From a checkpoint of a small transformer trained on Wikipedia: MLP 1536 SwiGLU, a variant of Muon for these matrices.
MLP neurons of a small language model. Each row is named by its layer, matrix (gate and up: input weights) and neuron, and shows model dimensions 112-175. Each number is 128 + 32 x the weight over its row's rms, rounded and kept within 0 to 255. A neuron's up and down rows have the sign that makes its largest values positive.
A block is one neuron, or neurons of one layer that tend to fire together. After each block is what it responds to, as a language model described it from the Wikipedia text at the highest values.

L8.gate84 [171 164 175 135  83 102 105 155 109 103 119 117 131 137 159 114  95 117 140 145 103 119 132  88 156 163 108 117 143  86 126 153 155 144 145 106 131 119 126  61 206  76 112 123 108 221 137 170  96 122 167  95 174 128 139  99 110 114 140 131 145  73  89 176]
L8.up84 [103 105 129 152  89  86 145 164 171 175  68 122 102 100 120 124 153 148 164 109 120 114  92 169 147 117 158 169 147 121 100 130 140 107 163 139 144 193 156  94  95 180 121 187 164 157 123 141 149 149 176 162 179 106 137 105 117 123 104 148 102 122 135 100]
L8.gate612 [171 165 135  67 110 121 107 175 107 127 111 121  70 140 130 125 144 148  89 153 135 118  75 115  42  86 165 131  95 115 105 101 169 161 153 152 147 135 200 130  78  99  95 191 139 175 113 120 170 139 156 139 124 152 125 106 110 160 123 101 102 126 136 147]
L8.up612 [148 142  85 115 105  90 106 118 150 157 117  93  89 133 139 134 116  95 125 160  94 145 119 129  80 102 169 126  91 117  93  80 181 120  86  58 164 129 149 121 149 122  69 106 111  73  62 116 111  61  33 152 156 144 161 119 132 180 148 167 135 162 166 225]
L8.gate1088 [147 119 149 104  66 120 123 152 108 152 112 108 154 131 124 162  73  41 154 120 114  74 160 172 125 110 120  66  99 151 142 150 138 117 148 113 176  95 131 220 167  82 112  79 124 144 153 157 198 158 112 114 153 160 121 142  74 142  85 157 159  81 141 142]
L8.up1088 [163 105 158  84 111 134 140 130 112 105 140  98 163 112  72 135 120 126 109 139 170  94 119 129  75 114 132 121 112 164  91 124 145 192 156 104 131 180 132  94  73 124 104 155  76 119 170 143 140 144 152 132 154 139  48 127 123 124  98 124 178 127 104 121]
L8.gate1147 [191 108 107  97 137 140 136 209 112 170  61 127 125 144 204 181 157  96 194 101 158  96 140 105 158  65  67 154 149  98 113 144 139 101 118 145 115 149 107 146 125 114  93 153 151  92 152 144 157 135 163 122 138 126 149 124 163 164  55 182  81 100  87 122]
L8.up1147 [158 114 105  85 105  97 101 135 116 124 120 119 116  68 104 144 134 149 130 170 130 173 170 136 148  35 119 140 132  96 100 138 185 129 198 125 138 119 143 133  63 128 118 149 134 228 115  91 178 165  95  89 173  96 187 138 136 163 149 153 148 110 117 108]
Abstract head nouns. Final token of abstract nouns naming a quality, need or property, often followed by "of" or "for": character, courage, importance, demand, personality.

L7.gate119 [127 150 154 207  98 111  84  69 150 129  92 102 193 223  87 122  76 191 152 121  47 141 120  72  72 141 115 159 116 158 136  72 119 164 129 124 174  84 107  82 121  91 143  97 119 161 174 115 141 113 195  75 109  97 163 150 138 188 115 182 158  90 210 160]
L7.up119 [159 137 198  75 167 159 125 129 118 105  89 126 163 148  99 213 124 150 112 137 143 124 146 148  96 111 166  90 152 174 131  71 128 186 140 179 127  98  91 117 171  66  86 118 119  80  99 133 106 156  94 131 176 166 138 153 113 127 164 145 141 176 147  96]
L7.gate353 [150 132 130 135  90 111 117 137 110 142 141 105 146 147 136 140 121 123  82 118 156  94 144 117  89  94 166 126 173 126  75 103 128 176 186 142 179 130 158 156 134 156 129  94 127 170 111 141 118 154 193  94 138 112 142 164 129  84 109 112 121 109 175 133]
L7.up353 [153 139 127  39 131 162 182 119 189 111  77 137  44 137 129 152 112 179 154  86 149 106 122 118 127 145 143 117 121 146 135 113 104 110 159 121 173 104  80 100 135  93 107 135 120 123 142 142 143 155 101 139 129 101 112 157 106 146 155 115 106 115 167 172]
L7.gate533 [162 157 158 114  76 108 152 155 136 146 110 122  95 102 140  84 110 144 134 138  67 108  98 102 150 125 130 137 143 123 119  97 188 143  93 179 105 163 119 172 123 146 118  84 106 171 101 103 129  86 103 125 101 118 125 110 155 175 124 124 180 149  74 134]
L7.up533 [119 172 173 209  90 122 159 197 174  95 121 133 115  85 158 115  94 144 143 105 121 136  87 133 149 108 123 154 151 102 164 119 175 162 166  87 133 166 106 157 148 100 134 107 146 171  77 168  91 115 170 187  95 179  97 132 116 142 172 128  90 129  58 154]
L7.gate650 [124 171  87 147 114 128 171 109 152  94  92 145 110  98 106 118 167 120 129 139 133  94  99  91 173 147 144  75 130 105 160  73 100 158 108  95 149 199 159 188 101 123 151 128 113 142 183 115 144 120  65 143 107  94 143  61 128 203 114 115 126 157  88 143]
L7.up650 [ 94 153 146 151 132 144 161 167 216 137  66 142 156  76  90 148 180 158 112 137 149 111 100 113 158 189 194 104 111 135 136  70 130 103 137  95  96  74 173 170  68  67 110 125 116 168 195 124  90  94 141 103  64  97 161 197  74 172 157 104 142  83 160 125]
L7.gate734 [124 149 156 101  86  43 175 137 104 112 123 160 122 157 139 173 141  93 135 140 135  95  98  95 109 100 155 127 130 122 164 114 145 127  87 107 134  90 156 151 118 117 175 144 129 118 134 115 126 137 111  79 148  53  57  93  77 141 123 162 108 154 114 111]
L7.up734 [121  98 157 154 151 216 155 109 131 143 159 132 123 122 133 187 139 129 130 172 160 123 102 142 177 140 143 153 122 187 172  82 114 147 118 136 100 115 139 100 171 126 117  64  63 164 170 155 152 161 128  86  97 134 168 127  98 116 162 166 170 104  78 129]
L7.gate818 [124 140 145 116 123 160 162 123 149 115 102 168 152 154 129 139  98 116 160 102 181 148 139 100 115 164 172 125 146 139 126 123 139 114 122 126 119  57 140 122 131 102 101 155 130 161 159 132 137 175 145 180  71 137  95 158 143 132 128 146 160 173 114 134]
L7.up818 [136 123 117 108 101  77  90  60  85 130 113 136 146 117  98 157 106 142 106  82 168 182 124 109  96 142 127 118  75 156  90 154 123 130 139 143 186 162 165 134 117  98 149 135 108 105  99 149 145  93 142 106 148  86 173  87  92  96  76  90 148  68 129 179]
L7.gate936 [162  63 132 104 100 143 169 148 140 114 133 135 102 183 106 183 146 109 173 106 139 132  71 121  83 114 114 126 170  87  73 132 165 156 141 162 130  74 131 121 127  93 119 138 165 117 136 119 155 155  64 134 128 169 121  99 110 129 146 147 124 183 140 147]
L7.up936 [ 74 123 189  94  99 129 118 147 118 110 137 102 114 181 151 124 135 171 131  71  84 117 144 144 166 171 128 100 101 179 146 137 120 110 141  95 111  93  94  96 113 101 161 157 219 173 128 142  76  96 176  80  43  79 112  48  66 102  96 160 101 137 169 123]
L7.gate1189 [136 154 143 100 145 125 143 123 133 171  84  47 124 160 152 107 116 125 133 178 155  61 110 104 187  96 185 153 120 164  92  87 130 132 159 151 153 112  72 145 141  91 121 125  97 116 108 155 125 159 179 151 169 123 157 163 143 146 132 140 116  66  91 174]
L7.up1189 [187 127 141  90 116 120 110 179 200 148 102 132 135 138 127 182 153 115 172 148 164 171 121 102 182 119  41 109 111  70 152 103 171 147  92 168 114  88 140 148 153  88 127 121 145 120 125 167 128 173 166 103 104  82 188 122 125 100  77 155  58 124 109 116]
List-introducing punctuation. Colons, commas, including, such as, and and that come just before a named item or list is given, e.g. "named after the five elements:", "several reasons:", "challenges, including".

L8.gate274 [153 169 144  74 129 117 136 133 156 117  72  99 112 154  94 131 142 125  83 168 138 124 217 133 140 147 151 105 131 102 117 133 127 161 122 149 177 109 137 130 128 202 181 120 153  70 130 118 149 175 103  98 100 144  90 119 107 142 125 194  53 119  65 147]
L8.up274 [ 67 147 100 192 152 125 106 179 136 121 103 119 136 123  69 130 139 118  35 123 110 116  98 157 135  90 156  78 137 113 126 140 245 134 135  98 162 104 103 100 122 106 105 143 130 135 143 105 175  80 127 136  79 134 110 156 147 115 125 122 107 112  95  93]
L8.gate716 [104 131  87  89 134 145 103 131  99  51 141 144 124 127 146 117 152 108 149 165 125 125 117 139  82 106 121 140 160 103 108 134 111 152 130  83 140  94 172 115 147  82 102  80  95 116 142 181 102 134 166  95 165 146  71 150 144  63 103 167  76 128 129 172]
L8.up716 [155 155  97 115 155  78  70 166 127 150 151 146 118 152  88 165 200 144  86 172 119 133 111 119 144 194 120 117 132 159  54 113  83 122 106  93 149 125 151 131 148 137  92 140 126 150 181 107 145 130 127 123 152 130 154 102 120 135  82 112 131  99 151  82]
L8.gate1239 [154 124  98 137 126 124 103 142 119 126 168 128  89 115 141 159 176 110 142  85 129 214 164 133 130 102 137 142 154 153 121  99 136 143 144 199 170 109 178 152 157 133 114 138 153 140 111 156 145 174  75  99 135 155  95 165  92 144 195 121  90 131 131 160]
L8.up1239 [169 129  99 154 101 185  67  69  96 115  88 128 103  99 175 172 127 213 133 123 141 195 155 110 119 138 133 111 105 103 121 158 136 204 113 128 155 182  99 115 110  95 139 123  73 115  78 107 109 133 183 175 162 150  96 194 102 149 101 109 142 127 145 169]
L8.gate1301 [117 120 158 169 166 119 135 117 149 175  96 121 134 117  86 106 142  86 124 117 128 131 153 155 143 132 164 137 127  96 141 156 115 110  89 174 138  95  92 148 146 134 200 128 110 128 170  73 110 156 134 113 117 112 126 126 116 172 154  51 131  54 103 108]
L8.up1301 [116 113 125 110 144 195 121 102 140  98  66 104 156 146 156  62 177 149 175 119 125 133 156 192 148  39 111 156 119 171 113  99 141 122 147 110 113 128 107 173 118  71 145 109 112  61 137 110 146 126 117 153 145 127 165 142 121 137 103 134  83 119 123 152]
Such-as introducer. Mostly "such" in "X such as …" after a plural noun, plus tokens that come just before names or examples, like words, band, regard, "G".

L9.gate115 [ 68 155  57  75 126 120 118  94 182 107 172 160 136 147 106  89 162  76 112 127  76 111 138 101 190 134 104 131 100 127 140 131 165  95 104 106 172 139 181  99  56 126 152 182  86 116 139  98  93 167  96  79 167 132 192 115 129 154  85 144 117 142  54 100]
L9.up115 [109 112 160  96 113  99 157 178 151 162 136  90  92 156 121 163 168 148 143 102 146 137 190 152 108 137 131 115 109 166  98  72 176  85 143 113 124 137 106 108  68 138 133  94 135  86 135 147 101 143 120 122 184  58 128 194 180 180 134 116  80 146  99 121]
L9.gate913 [111 133 111  88  87  96 183 113 114 138 104 173  55 133 104 156 107 149  91 145  86  77 102 128 188 126 160 118  78  86 132 108 168 144 154 175 111 201 185 129 138  91 139 155 104  76 189  65 143 103 193 131 149 115 116 142 152 130 138 142 162 131  89 138]
L9.up913 [107  64  85  77 154 102 109 140 125 173 145  75  99 125 129  92 150 168 168 131 102 145 153 115 128 122 129 191 130 166 139 113 133 117 104  94 160 161 122  64 143  90 198 170 117 142 144  77 139 108 155 143  97  79 203 108 110 151 121 144  50  95 200 121]
Public and civic modifiers. Adjectives or nouns naming the public, civic or political sphere, usually before a head noun, such as public health, civil hospital, political life, local government.

L7.gate152 [159  60  67  99  49 157 134 120 100 106 130 112 101 134 172  95 146  69 100 168 117 142 190 147 190  99 116 156 103 167 112 102 105 141 123 126 123 126 171 138 151 148 120 145 102 144 131 120 141 192 105 132 170 183 157  98  99 122  90 167  96 146 163 185]
L7.up152 [ 79 151 119 119 146 108 107 111 186  35 170  85 134 124 107 117 136 128  77 170 120 139  97  85 142 146 123 143  74  92 110  74 138  47 177 138 137 136 152 107 115 162 165 190 137  97 143 125 141 166 119 115  61 157 152 136 122 110 149  78 154 101 152 111]
L7.gate672 [120  90 125 150  95 114 151 114 121  85  87 124 111 207  75 180 169 119 100 134 106 143 103  68 119  96 101 138 141 140 168  75 100 106 107 135 146 144 119 139 179 140 133 191 155 139 136 144 153  62 107 115  76 139 140 140  85 136 116 161 174 131 123 186]
L7.up672 [133 112 130 142 133 125 175 113 118 124  91 112 133 121 105 152 129 163 168 121 139 139 145 147 137 101 157 149  98  95 147 137 135 116 131 151 165 119 168 203 141 110 137 151 118  97 100 151 154 139  83 124 158 162 136 129 104  89 175 166 130 181 141 138]
L7.gate997 [117  83 139 132 125 124  54 156 124  96  97  99 190 178  99 123 140 173 127 113 149  74 177 115 130 143 131  85 171 128  92 148  91 162 107  98 154 129 139 163 144 107 141 126 133  95 133 155 184 126 173 140 125 161 120 101 110 104 107 129 100 139  48 156]
L7.up997 [158  94 160 125 178 132 124 151 123 149 137 117 138  92 114 154 118 171 124 176 143  79 126  93  84  93 113 158 126 100  62 119 140 105 149 144 115 175 129 134 122 112 144 109 146 147  87 130 157 153 141 103 115  87  86 158 149  97 182 143 120 112 156 156]
L7.gate1055 [ 91 114 192  93 150 180 119 143 119 152 148  59 145 161 195  93 116 152 154 160  79 131  93 180 164  58 117 148  84 146 106 118 110  56 150 154 121 153 112 163 132 126  87  95 137 143 154 112  91  75 117 163 101 176  91 135 176 146  89 140 145 129 106 127]
L7.up1055 [106 126 162 167  98 157 130 126 158 112 194 150 103 160 138 187 140 145 139 166 133 101 145  61 146 128 185 130 144 168 178  95 115 139 116 135 148 163  89 138 110 154 140 122 119  86 173 121 103 142  96 107 120 178 115 119 102 118 135 185  71  72 109 152]
L7.gate1147 [203  76 158  97  99 143 180 141 145 165 198 145 125 175  93 129 114 198 124 167 181 127  62 136  87 156 193  82 133  96 138 155 126 145 127 152 103  86 146 144 129 134 108 152 162 105 135  92 132  59  96 123 104 131 130 142 186 156 178  97 194  83 129 189]
L7.up1147 [ 93 144  98 146 133  84  86 119 130 149 119 183 131 132  92  97  82 122 130 103 179 166 171 148 122 121  87 177  87 122 122 135  91 177 127 129 152 147 131 129  83 132 165 150 143 102 146 124 169 127 100 101 132  92 155 129  59 109 161 114 176 143 187 128]
L7.gate1175 [129 176  92 100  84  62 124 153  90 101 111  93 162 112  75 192 114 116 136  89 135 116 134 108 140 149 106 137 109 139 121 167  84 136 122 133 160 138 117 181  68 138 149 147 182 147 125  85 139 168 124 154 116 113 163 127 128 161  97 116 151 133 130 108]
L7.up1175 [130 192 116  84 133 159 107  78 148  97 117 130 126 157 127  88 151 127 111 153  85 142 158 201 124 142  95 151 132 214  86 146  80 198 201 124 143 127  81 155 145 155 120  81 176  81 125 167 101 141 176 150 149 119 138 109  99 154  85  51  46 110 123 175]
L7.gate1311 [142 196  84  80 171  81 148 152 120 124 133 205 117 199 123 105 101 116 151 160  73 138 144 105 154 193 135 147 126 143 171 168 157 165 167 154 130  92 152 159 134 129 107 101 183 121 190 109 150  79 142 152  14 130  54  96 110 126  67 184 115  97  96 131]
L7.up1311 [121 128 164 179 121 142 113 121 172 138 144 135 155 140  96  84 159 123  87 152  71 130 189 152  83  80 208 186 123 126 117 146 156 134  91 110  57 110 139 136 141 128 148  90 162 110 167  52 135  98  77 151  90 103 144  54  95 146 136 153 160 100 143 105]
L7.gate1527 [103  60 174 178 153 135 178 142 146  50 100 185 122 114 117 126 163 140 175 121 118 181 159 109 114 172 130 105 161 131 113 130  86 140 163 185 163 143 155 116 126 172 135 119  41 122 100  86 176 137  88 137 105 123 173 136 173 130 148 130  78 186 157 140]
L7.up1527 [110  96 147 205 126 123 143 126  66 114 102 176 106  89 141 114 123 107  60 102 122 129 168 162 138 133 166 136  84 111 156 173 211 176 130 114 155 162 146 160 101 127 127 141  46 139 130 126 103 140  83  90  38 138 123 115 118 166 149 106  70 140 129 175]
Clause-linking as and and. Connective words joining a following phrase or clause to a long preceding one, mostly as (as tall as, worked as, as well as) and and.

L7.gate71 [149 169  87 144 118 100 134 194 104  76 105 131 122 126 124 157 113 127 193 103 119  89  90 118 128 128 169  95 144 144  94 120 173 184  63  88 106 127 183 160 128 148 131 127 164 142 141 115 132  72 126 158 111 162 157 179 123 207  92 104 152  81 141 148]
L7.up71 [141 129  72 127 136  82 142 157 190  69 147  95 105 117 124 134 170 102 102 210  78 122  87 107  90 158 139  76 119 147 134 117 116 126 106  76 132 157 161 100 135 137  90 105 142 109  97  98  94  95  74 110 137  94  95 154  91 168 112 164 114  83 142 108]
L7.gate217 [113 117 125 124  95  87 114 118 137  41  86 144 111 115 142 134 108  98 173 207 122  76 164 130 167 134 160 146  98 161 152 126 112 204 122  72 153  96 193 159 147 160 139 141  68 113 124 145 155 111 146 102 119 157 133 107 139 157  99 130 119 124  86 160]
L7.up217 [123 104 108  95 102 135 118  96  56 107 145 166 107  85  93 136  78 123 169 139  94  75 155 144  72 111 122 177 174 140  91 130 141 150 116 140 115 162 159 114 187  83 124 135 131 132 161 121  87 178 101 144 166 172 141 128  91 174 114  89 104  92  70 126]
L7.gate622 [125 111 195 102 127 102 161 149  58 134  69  96 114 102 111 169 176 139 154 101 189  92 171  98 196 149 105 112 131 177 104 116 130 127 120 119 153 118  88  99  97 121 173 168 107 127 160 140 163 153 130 176 133 106 145 200 195 188 139 179 143  96 130 103]
L7.up622 [ 96 154  93 120 101 146 100 169 107 119 140 136 151 110 116 151 105 136  60 114 123  68 158 173 122 132 155 118 100 127  45  87 215  83  39 125 125 154 107 178 133 100 135 174 163 135 108 119 159  90  96  78  83 120 145 193 173 141 124 174 146 126  66 113]
L7.gate667 [159 154 131 141  54  90 181 189 116 175 172  85 139  84 104 166  87  96 136 120 144 177  79 149 130 174 136 146 134  55 122 123 157  81 132 121 108 133 143 192 104 104  99  89 151 144 155  93 132 135 149  79 146 124 125 156 132 127 184 143 108 158 124 108]
L7.up667 [185 144 124 114 161  92 108 127 170 149 160 105 102 153 137 108  94 135 163 130 163  68 124 152 116  95 121 113 168 129 194 128 141 105 131 133  97 104 172 169 159 143 109 141 142 158 133 103 139  90 180 186 131  91 164 177 136 159 128 174  63 123 145 141]
L7.gate1028 [ 95 134 137 114 119 118 131 107 133 152 125 145 112 140 145  98 155 122 154  97 174 103  69  78 106  98 189 130 112 151 107 121 209 169 159 154 193 127 166  61  77 120  94 125 183 139 199 127 189 131 138 132 176 133 187 160  94 139  42 176  81 123  73 117]
L7.up1028 [169  93  94 121 183 122 133 152 116 114 128 137 105  85  87 120 148 103 113 128 104  99 187 167  92 151 115 128 138 119 148  99  88 116 146  80 122 129 198 146 104  88  95 178 142 163 132  87 114  96 123 126 154 154 151 138 120 114 106 149 120 109 144 153]
L7.gate1097 [101 105 155 148 135 168 143 178 134 112 145 135 115 111 123 153 141 157 162  97 118 110 110 125 109 163 137 135  86 107  64  92 140  93 176  84 144 101  98 128  80 207 121 154 178 116 185 165 118 217  80 133  84 181 152 207 157 159 155 114 124 104  68 169]
L7.up1097 [183 126 171 141 140 182  92 150  92 164  93  97 213 113 111 157 125 122 158 133 155 154 106 139 132 117 168 115 129 164  97 127  97 119 120 100 120 107 133 109 130 150 147 105  92 191 217 150 109 115  98 130  49 152  78 138 112 166 208 104 137 122 157 127]
L7.gate1188 [178 141 116 109 155 174 125 108  95 105 131 160 125 142 138  97 162 120 207 173 133  70 142 111 152 111 155 111  98 137 145 126 105 158 186 134 175  96 131 104  99 203 121 172 127 173 138 196 156 120 140  79 140 100 148 134 109 119 142 136 152 133  75 133]
L7.up1188 [133 114 200  72 152 115 123 151 185  85  91 122  53 111 136 163 183 120  96 145 109 178 173 137 150  98 164 118 102 136 142 146 136 127 151  44  97 101 127 171 135 118 141  80 135 135  98 101 109 128 141 144 156 172 161 170 188 126 124 119 131 154  91 100]
L7.gate1408 [ 88 116  95 111  99 190 165 144  99 148  86  66 113  98 133 181  97  96 157 122 148 141  72 157 101  86  80 124 124 118 158  97 104 144 141 150  75 105 117 144 122 151 179 123 108  77 136 150 101 139 160 136 140 132 144 139  79 133 106 156 109 146 153 124]
L7.up1408 [115 113 130 113 131 105 144 184  88  94 179 107 129 117  81 145 127  67 128 131 121 149 107 118 148 152 159  94 145 147 166 114 112 111 139 113 114 144 111 123 113 170  95 171 104  76 153 133  81 161 170 168 147 133 130 163 135 149 112  95  75  90 107  78]
Tax word piece. The "ax"/"tax" piece in taxonomy, taxi, tax credits and taxation, plus weaker mid-word pieces like -ically, -ial, -ely and nouns like Civil or policy.

L9.gate65 [127 162  86 145 118 154 148 164 100 119 117 146 106 112  96 119 143 143 104 162  95 125 133 120 142  88 115  98 146 132 106 144 111 130 141 133 198  61 155 166  97  53  95 141 169 144 109  47  86 105 169 130 122  91 172  97 120 143 100 142 139 110  66 143]
L9.up65 [126 183 122 147 139 123 129 139 101  92 113 118  71 101 117 119 102 165  70 157 129 136  94  95  64 149 148 108 107 149 118 126  86 134 140 113 163 108 131 114 102 126  96  85 150  95 162  57 120 125  81  99  96  95 104  77  92 167  85 126 140 154 128 118]
L9.gate943 [ 83 153 109 119 139 152 119 204 141 115 100 131 118 128 103  74 125 179 119 145  96 138 125 135 145 144 144 105 122 127 112 173 154 132 125 132 152  97 145 105  85  83 100 134 122 136 143 111 126 114 137  61  74 171 122 120 131 192 108 145 144 134 129 183]
L9.up943 [ 62  87  97 131 167 124 167 191 143 169 138 136 180  56 114 119 154 169 163 148  72 153  78 106 129 129 116 174  75 156 111 133 163 167  89  78 124 172 147 166 167  98 145 148 145 111 113  83 128 102  99 173 123 117  86 136 142 169 103 141 128 139 152 140]
Word-initial "as". The token "as" starting a word or phrase, as in "as strong as", "as follows", "as long as", "asleep"; weaker on "so", "such", stray pieces.

L8.gate138 [ 72 104 121 152 126 120 166 123 150 101  78 132 161 141 131 125 111 129 120  95 101  96 157 118 154 160 100  99 149 156 179 155 140 141 202 163 105 112 150 119 120 191  95 172  97 129 126  90 123 116 148 115 117 159 135 125  95 189 142 168  81 190 138 119]
L8.up138 [124 183 152 174 117 116 150 179 168 135 125 167 101 128  50  92 112 116 125 132 123 127 118 130 130 112 176 117 147 139 127  92 113 172 116 104 129 158  90  82 127 210 108 132 139 177 139 109 187 188 146 103  87 113 106 136 130 126 193 116 168 103 160 115]
L8.gate578 [133  78 146 157 153 162 142  90  94  62 151 130 178 139 178 116  95  69 170 146 122 114 154 141 111 111 146 170  61 103 124 177 182 123 142 169  75 121  99 104 149 140 158 145  70 140 134  74  90 105 139 134 106  72  99 129 149 138 147 130  97 221  99 152]
L8.up578 [106 114 136 151 124  99 103 165 154 131 126 123 140 100 133 146 178 152 164 127 112 118  66 100 173 134 131 154  52 145 141 144 106 115 126 152 117 112 135 141 134 122 100 158  60  93 144  82 140 111 100 108 184 139  59 110 140 118 110 200 148 169 148  99]
L8.gate631 [118  87 144  92 139 148 186  94 140  99 111 122 167 144  70 151 143 165 166 112 101  97 115 128 209  94 143 118 164 170 149  81 128 137 132 117 141 191 168 155 129 169 129  76  65 153 152 101 125  80  86 104 125 144  28 115 127 124  64 156 162 169 134 147]
L8.up631 [ 56 108 187 158  75 119 149  70 183 132 125  73 193 180  88 129 110 103 180 119 194 189 108 154 106 147 153 158 118 189 143 153 102 101 145 103 123  97 172 116 117 148 110 124 101 166 128 104 153  86 116 154 132 116 140 164 131  74 119 163 139 155 110 158]
L8.gate1270 [118 126 154  99 120 103  60  64  73 128 137 144 133 187  93 171 139 110 137 185  86 138  79  94 143 131  83 134 135 146 153  58  86 166 170 119  84 165 169 163 158  89 120 109  84 103  67 132 134 136 161  91 171 141 107  66 111 145  69 158 212 130  74 149]
L8.up1270 [140 159  81 169 111  82  85 177  80 116  76 154 136 121  69 120 138 160 188  98 145  91 137 166 127  78  98 116  99 132  98 115 104 101 102 134 130 112 123 176 117  52  62 155 142 135 119 174 171 146 174 193 124 149 158  99 121 128  82 134 159 142 103 127]
Clause-joining conjunctions. Connectives, mostly "and" after a comma or finished clause in biographies and narratives, that start a new action: "and released", "and was commissioned", "then enrolled"; also verb endings before "by", like "portrayed by".

L9.gate404 [166 142 149 160 126 141 167 135 124 155 132  84 156 123 156  84 128 100 100  75 164 199  93  87  69 139 145 122 147 136 156 108 149  96 182 152 154  91  91 120 141 121 135 188 152 152 110 153  64 101 154 117 117 125 142 171 148 122 120 125  93 222  63 178]
L9.up404 [133 112 142  92 125 123 123 123 166  95  58  99 142 137 126 114 112 112  78 133 187 115 119  90 141  88 175  99 117 126  98 128 187 124 100 124 113 115 146 129  84 112 122 149  80 128  92 125 153  98 157  63  66  83  90 152 118 105 163  68 103  81 155 132]
L9.gate1348 [119  43 107 153 176 101 110  89 141 116 117 167 133 115 167 147 140  69 140 112 118 154 110 105 156 159 102 178 115 215 135 123  61 121 132 112 164 163 180 157 191 126 136 169 115 174 130 128 148 167 186 154 131 118 185 132 119 157 117 143 124 133  90 134]
L9.up1348 [ 57 156  95 113  60 130 131 113  95 144 149 172 133 178 124 105 114  97 142 132 125 107 125 105 156 106 178 134 151 114 123 114 206 137 185 211  83 123 129 146 124 152 170 110  91  72 134 153 155 114 126 134 109 145 187 130 131  89 125  88 157 167 137 121]
Example-introducing connectives. Words that introduce specific examples or a subset of something just mentioned, such as particularly, such as, especially, including, or a colon before a list.